python train.py --num_hidden_layers=9 --hidden_size=256 --num_attention_heads=4 --num_key_value_heads=2 --head_dim=64 --intermediate_size=320 --vocab_size=1099 --hidden_act="swiglu" --norm="rmsnorm" --norm_place="pre" --norm_eps=1e-06 --positions="rope" --rope_theta=10000.0 --rope_fraction=1.0 --qk_norm=false --attn_scale=0.125 --bias="qkv" --tie_word_embeddings=true --parallel_block=false --init="uniform" --init_std_qkv=0.0427 --init_std_o=0.0101 --init_std_up=0.0427 --init_std_down=0.009 --optimizer="adamw" --learning_rate=0.0011 --lr_mult_up=0.738 --beta1=0.9 --beta2=0.99 --lr_head=0.00624 --max_grad_norm=1.0 --warmup_steps=369 --schedule="wsd" --decay_fraction=0.877 --decay_shape="linear" --final_lr_fraction=0.1 --batch_tokens=[16384, 32768, 49152] --max_seq_len=1024 --doc_mask=true --z_loss=0.0001 --train_tokens=163900000 --max_steps=5496 --dataset="wikipedia_en"
MLP neurons of a small language model. Each row is named by its layer, matrix (down: output weights) and neuron, and shows model dimensions 32-127. Each number is 200 + 20 x the weight over its row's rms, rounded and kept within 0 to 999. A neuron's up and down rows have the sign that makes its largest values positive.
After each neuron's rows, "fires before" lists the tokens most often just after its 100 highest values on Wikipedia text that the model never trained on.

L6.down52,255,230,189,192,173,211,182,187,198,176,235,213,193,208,195,217,236,234,218,205,234,201,169,222,213,207,223,222,205,178,180,240,235,184,200,168,194,199,210,222,190,203,192,218,205,206,192,213,198,221,199,253,180,209,202,150,190,178,177,203,214,206,208,217,230,192,188,217,217,185,212,203,197,218,207,200,183,195,224,204,208,234,202,190,215,232,178,209,172,181,200,181,203,208,205,218
fires before: "s", "t", "g", " ", "il", " w"

L6.down37,186,178,237,199,189,226,187,185,180,184,204,235,190,208,191,201,178,220,188,194,212,191,189,224,175,177,180,193,224,168,202,150,162,161,183,227,154,143,209,184,168,195,191,218,187,217,183,182,197,213,177,196,174,183,195,228,163,190,171,176,207,252,189,228,223,174,185,173,195,207,181,218,166,209,206,228,187,183,190,214,207,196,182,192,211,226,175,171,199,213,223,236,196,192,180,222
fires before: "er", "ust", "ions", "ect", "ur", "ec"

L4.down307,219,202,229,196,201,181,219,226,159,198,218,203,201,201,180,194,182,204,157,232,238,207,224,204,168,204,231,187,177,240,203,153,201,235,199,186,156,195,173,199,218,226,208,211,159,181,173,195,183,190,200,178,195,213,175,198,210,196,179,207,213,181,217,199,175,224,201,198,204,197,203,209,207,214,208,209,227,215,200,224,218,222,212,187,203,187,133,208,234,230,240,212,197,191,170,204
fires before: " |", "is", "h", ","

L6.down66,169,182,193,174,200,219,191,200,204,184,199,180,165,153,175,208,213,169,177,200,211,207,206,223,188,213,183,196,212,198,192,174,186,174,174,205,239,219,174,207,201,189,188,195,172,208,200,219,210,182,170,165,208,223,209,229,171,221,193,200,215,204,184,173,200,192,188,180,187,156,165,176,163,196,247,194,203,196,213,187,201,223,214,193,214,198,207,206,216,210,178,199,185,195,172,191
fires before: "i", "as", "or", "ch", "ed"

L4.down228,202,180,221,176,208,212,187,210,187,194,219,180,194,192,191,179,183,220,183,216,184,236,165,177,206,181,206,195,173,167,205,210,236,199,199,204,160,188,200,168,193,224,173,257,215,195,211,189,229,239,200,217,197,182,197,199,231,206,229,173,192,226,208,211,220,215,163,193,186,164,176,220,179,193,202,196,168,202,184,195,198,174,238,220,248,192,213,195,185,197,201,182,196,202,205,168
fires before: "1", "0", "2", ","

L4.down89,217,224,215,197,230,195,215,204,191,210,189,189,204,228,194,161,187,208,168,181,219,207,178,209,216,206,162,228,209,226,207,212,218,203,233,199,195,210,194,204,181,211,182,174,244,201,178,222,196,182,186,194,251,188,177,159,212,188,185,215,219,185,160,170,186,184,211,215,186,191,229,193,188,155,171,190,185,142,203,239,194,194,179,178,210,222,208,218,234,188,178,186,186,169,206,172
fires before: ":", "u", " n", "ial", "ic"

L6.down140,234,190,217,217,204,221,208,175,216,209,209,217,236,224,200,230,239,215,197,236,187,182,216,205,180,238,188,218,185,184,227,217,159,177,177,193,214,197,261,221,234,194,227,201,187,209,228,190,221,213,203,215,171,188,194,174,197,196,175,192,218,193,170,180,215,212,190,160,221,196,228,201,171,204,228,201,212,223,192,202,244,198,192,181,205,196,180,196,196,217,213,212,203,205,201,222
fires before: ",", " he", " the", " S", " s"

L6.down127,200,236,214,183,172,193,218,194,220,192,200,187,241,157,174,243,192,213,181,200,197,185,200,191,162,249,216,204,215,204,193,289,202,187,217,195,179,213,212,184,173,207,219,218,226,227,171,213,214,206,219,196,212,203,200,230,218,211,184,206,186,220,239,176,243,197,221,193,163,236,164,218,206,202,209,206,181,190,196,172,189,196,195,193,211,191,186,148,193,184,188,231,180,244,225,145
fires before: "ear", "ri", "ar", "oun", "st", "ard"

L4.down262,192,215,179,201,229,226,169,207,185,195,225,191,202,212,228,206,216,200,166,183,216,223,204,226,171,224,231,226,164,171,229,242,226,203,224,253,216,218,194,177,207,215,227,245,216,177,166,223,210,169,213,195,220,199,225,189,187,183,200,196,189,184,209,187,198,198,235,215,239,200,157,215,228,202,176,192,176,205,229,214,208,172,191,185,222,191,206,193,215,194,201,187,220,183,209,212
fires before: "n", "m", "ill", "ey", "id"

L4.down146,246,191,196,254,184,182,182,225,211,178,176,193,199,193,215,201,214,226,169,177,205,187,199,204,226,201,209,188,174,230,186,169,206,202,177,202,177,215,213,170,221,209,201,194,184,181,188,181,217,218,229,189,194,185,203,200,196,194,260,188,197,213,216,199,179,209,163,214,207,214,198,191,221,202,202,186,191,162,214,192,187,186,180,226,172,233,210,212,192,167,179,204,174,219,168,185
fires before: "0", "4", "1", "2", "3", "6"

L6.down41,201,193,184,225,220,199,207,166,189,195,194,201,178,152,201,166,176,220,205,198,192,209,226,182,246,182,210,199,219,223,215,167,198,260,196,190,196,168,196,182,193,170,184,199,234,218,217,207,205,191,187,257,179,234,216,184,185,215,224,196,201,194,231,199,170,222,209,198,185,194,170,200,221,238,190,188,217,161,205,221,177,184,204,218,220,194,171,243,214,226,195,209,173,221,191,197
fires before: "r", "an", "em", "or"

L6.down260,163,185,179,209,196,204,205,206,212,161,168,179,224,197,184,198,176,183,181,223,204,216,190,204,193,175,192,199,181,210,212,200,206,218,217,131,192,192,192,221,221,206,222,218,172,196,213,208,176,195,231,190,212,222,229,217,201,153,219,160,176,198,240,208,221,203,205,178,155,217,185,206,197,200,168,207,173,185,171,210,192,206,180,207,195,196,205,174,177,207,210,194,178,215,200,217
fires before: "p", "an", "q", "or", "ory", "le"

L4.down200,189,188,218,251,217,158,198,202,166,203,181,173,195,217,233,214,187,215,200,217,216,214,258,200,238,212,158,191,202,201,174,281,207,159,206,204,198,203,269,207,223,159,191,208,205,219,225,183,182,239,188,174,210,195,209,196,220,181,215,244,188,178,170,202,204,206,165,184,218,201,189,205,180,192,221,220,180,203,212,211,207,170,221,197,224,222,236,223,236,195,207,226,153,215,216,145
fires before: " ", " the", "ter", " M"

L6.down23,212,193,209,181,191,176,181,237,160,230,187,221,208,178,215,179,181,212,205,206,193,222,182,208,207,201,186,190,193,207,176,220,236,224,185,170,173,195,201,179,190,231,190,196,163,172,194,227,184,205,229,197,181,207,190,189,214,207,208,208,222,200,206,187,180,184,159,187,179,201,196,199,197,207,192,201,187,198,196,205,186,215,209,238,240,178,230,178,225,206,211,204,183,247,182,167
fires before: "ers", "i", "ial", "ing"

L6.down219,239,204,212,218,260,153,183,221,215,227,191,190,190,186,214,196,226,227,197,227,166,206,229,238,215,179,162,166,228,190,193,212,189,197,164,207,219,194,201,220,222,202,196,175,212,197,236,202,178,207,181,201,209,202,179,240,212,190,194,215,204,211,214,194,184,242,205,211,210,200,207,190,192,194,219,201,192,164,256,220,186,211,218,198,195,194,207,193,184,191,194,210,195,186,224,181
fires before: " of", "y", "ic", "ial", "ate", "s"

L4.down69,216,227,219,173,182,235,197,201,199,185,223,196,228,187,227,208,214,175,170,195,174,255,193,189,215,203,192,211,200,188,202,237,190,213,194,195,217,192,208,198,191,209,196,210,205,207,227,229,180,192,204,239,220,205,216,167,199,186,182,183,209,204,231,213,201,215,194,233,166,198,192,200,185,204,172,194,212,210,212,164,198,187,212,196,194,205,197,217,225,182,230,237,196,185,174,184
fires before: "o", "-", "in", "ic", "ol", "our"

L6.down13,191,219,159,214,195,206,221,229,178,182,201,221,162,213,224,199,201,238,215,208,200,192,202,198,199,215,190,202,180,198,194,235,201,190,175,178,223,169,217,192,187,171,191,197,190,204,224,200,230,196,213,202,218,236,229,207,198,204,166,178,178,239,200,212,223,214,171,172,223,230,194,185,189,170,161,237,253,242,244,178,211,157,232,198,235,222,168,188,200,234,194,210,229,176,209,217
fires before: "o", "a", "ar", "g", "c"

L6.down277,168,228,197,221,191,166,200,207,157,191,211,201,196,212,173,208,215,213,236,178,198,188,197,194,166,232,190,213,214,164,203,187,216,193,212,198,192,230,200,167,206,216,220,186,193,189,168,185,213,206,196,248,227,186,202,201,165,209,201,201,197,203,211,216,207,215,189,201,193,179,181,207,223,179,166,194,193,186,213,216,176,211,209,190,215,234,203,185,196,198,220,223,205,176,162,189
fires before: "pp", "w", "s", "ge", "g", "u"

L6.down217,198,149,214,219,223,208,193,205,182,165,218,185,233,193,186,207,212,198,214,177,203,226,198,200,213,181,224,186,204,188,223,215,237,205,172,188,205,206,235,213,239,209,221,207,205,172,202,183,199,202,225,193,206,234,213,188,220,162,208,207,186,157,192,238,185,222,217,234,232,197,146,198,208,206,216,186,213,203,226,189,199,172,230,188,201,211,226,210,218,173,223,173,202,200,187,219
fires before: "k", "ition", "s", "it", "e", "ent"

L4.down256,175,226,238,183,184,206,220,193,218,196,197,235,183,224,244,188,207,231,208,187,231,230,225,212,215,192,202,221,205,198,195,287,192,176,168,221,194,205,193,210,191,183,217,207,171,178,189,197,196,214,183,207,206,206,176,187,244,173,214,226,193,207,231,194,200,201,198,163,215,155,209,207,185,228,220,225,208,205,183,200,210,195,198,191,212,193,186,192,163,187,180,178,215,200,191,201
fires before: "t", "c", "al", "ing", "hed", "es"

L6.down16,217,219,214,160,214,198,204,219,222,201,245,215,215,195,209,176,191,179,196,195,224,209,198,225,184,191,201,211,214,172,193,182,209,193,201,190,163,180,246,169,202,192,199,234,196,206,184,205,198,212,203,209,197,200,162,150,222,203,181,219,212,187,197,201,178,244,194,252,200,190,181,210,183,213,193,176,196,205,249,181,220,167,215,167,217,217,181,212,205,145,217,234,170,229,211,179
fires before: "ud", "ers", "ly", "im", "in", "e"

L4.down74,186,244,177,193,179,220,193,245,213,240,223,216,204,227,222,161,183,189,177,252,203,205,228,206,196,199,169,207,213,186,219,231,188,206,208,189,192,197,193,151,200,191,176,146,183,183,179,187,216,181,193,177,195,169,232,213,182,190,218,188,199,205,205,218,225,163,174,209,219,212,205,214,183,233,177,180,223,221,187,198,190,174,208,208,197,180,196,201,213,212,191,257,180,211,180,197
fires before: "nd", "s", "ra", "v", "r", "d"

L4.down59,219,201,220,185,206,188,201,205,194,162,240,182,190,207,236,188,188,220,231,248,186,185,222,224,208,225,168,194,204,198,214,209,210,205,213,198,184,184,195,195,187,196,206,213,194,200,208,223,174,187,187,230,188,159,197,218,217,269,236,207,204,188,227,227,166,216,213,191,233,236,218,212,199,233,189,214,193,227,214,210,224,182,211,201,213,198,209,190,203,215,204,179,240,173,222,190
fires before: " |", ":", "–", ")", "s"

L6.down216,221,218,182,233,185,190,201,201,193,165,165,198,153,190,226,196,208,191,220,194,245,209,202,195,197,201,228,196,198,190,197,197,187,219,235,225,220,233,241,164,213,221,165,181,186,195,180,203,203,181,187,190,224,195,184,188,221,184,207,229,174,190,203,203,170,190,184,187,234,230,193,178,191,176,191,217,198,187,204,202,205,229,206,224,201,182,193,222,212,213,212,206,184,184,210,223
fires before: "e", "it", "as", "et", "ary", "an"

L6.down38,210,204,202,197,212,182,190,195,205,211,200,211,183,175,190,191,159,190,194,200,190,186,161,216,232,186,196,202,208,181,215,270,220,171,249,185,192,174,197,236,223,205,223,187,202,179,164,186,169,179,203,207,202,214,228,221,216,206,194,207,243,177,218,254,217,225,178,191,182,247,211,185,223,170,208,225,210,198,215,176,231,195,205,203,196,196,212,187,186,208,197,184,228,168,162,204
fires before: "on", "ord", "og", "ent"

L6.down152,185,195,206,170,212,206,226,193,159,149,221,200,221,166,213,201,196,212,151,196,179,210,209,209,169,192,153,227,191,200,189,200,217,210,203,186,199,188,194,185,161,211,186,189,253,206,206,244,199,179,226,199,221,193,189,221,199,199,216,198,202,234,248,197,235,196,227,200,210,224,203,220,165,209,178,203,197,207,218,190,232,241,209,232,158,202,166,196,198,232,213,186,193,182,165,162
fires before: "o", "or", " |", "R", "le"

L6.down21,221,196,219,223,188,196,212,173,211,203,197,203,169,193,202,190,201,193,216,197,169,243,207,203,167,227,234,177,194,197,216,165,192,214,159,189,205,244,207,209,223,197,165,225,211,199,196,191,196,202,178,200,192,213,165,213,198,184,201,169,186,196,211,226,215,218,186,182,185,164,196,224,202,199,204,165,174,243,218,231,192,232,235,192,224,225,187,186,185,172,211,198,215,213,175,213
fires before: "b", "k", "p", "f", "al", "ed"

L6.down79,208,201,206,175,209,223,188,210,204,181,222,199,207,204,217,195,254,220,193,204,204,231,170,199,165,184,191,177,214,176,242,190,200,191,255,167,231,183,170,211,199,202,194,200,181,219,172,207,186,227,176,175,251,199,211,203,190,199,241,160,175,192,193,215,203,222,195,218,222,188,191,201,205,203,214,224,182,182,179,210,188,201,222,165,198,187,211,231,177,200,222,179,182,226,179,182
fires before: "e", "ass", "a", "os", "im"

L6.down84,194,200,215,202,197,196,177,219,196,213,193,211,176,180,202,225,236,196,224,189,203,228,181,226,199,218,226,155,200,193,150,180,174,182,177,225,181,182,199,207,229,177,234,215,232,202,203,197,201,191,191,162,167,214,190,216,217,187,199,196,208,204,248,263,178,232,174,216,199,196,207,197,199,175,188,222,191,202,198,202,215,197,229,188,231,213,200,217,177,231,190,199,227,207,209,190
fires before: "ord", "og", "as", "hed"

L6.down300,221,231,205,183,197,188,222,222,217,195,234,219,196,187,209,232,196,174,198,233,163,174,230,194,195,256,178,176,204,181,203,248,187,239,228,191,206,190,246,209,245,183,233,181,192,222,207,210,239,213,173,205,204,200,191,190,215,161,170,227,242,189,155,215,210,205,192,200,222,172,165,165,197,192,185,213,227,207,227,199,200,191,195,175,223,232,219,201,207,215,183,224,203,202,215,209
fires before: "v", "f", "d", "m", "p"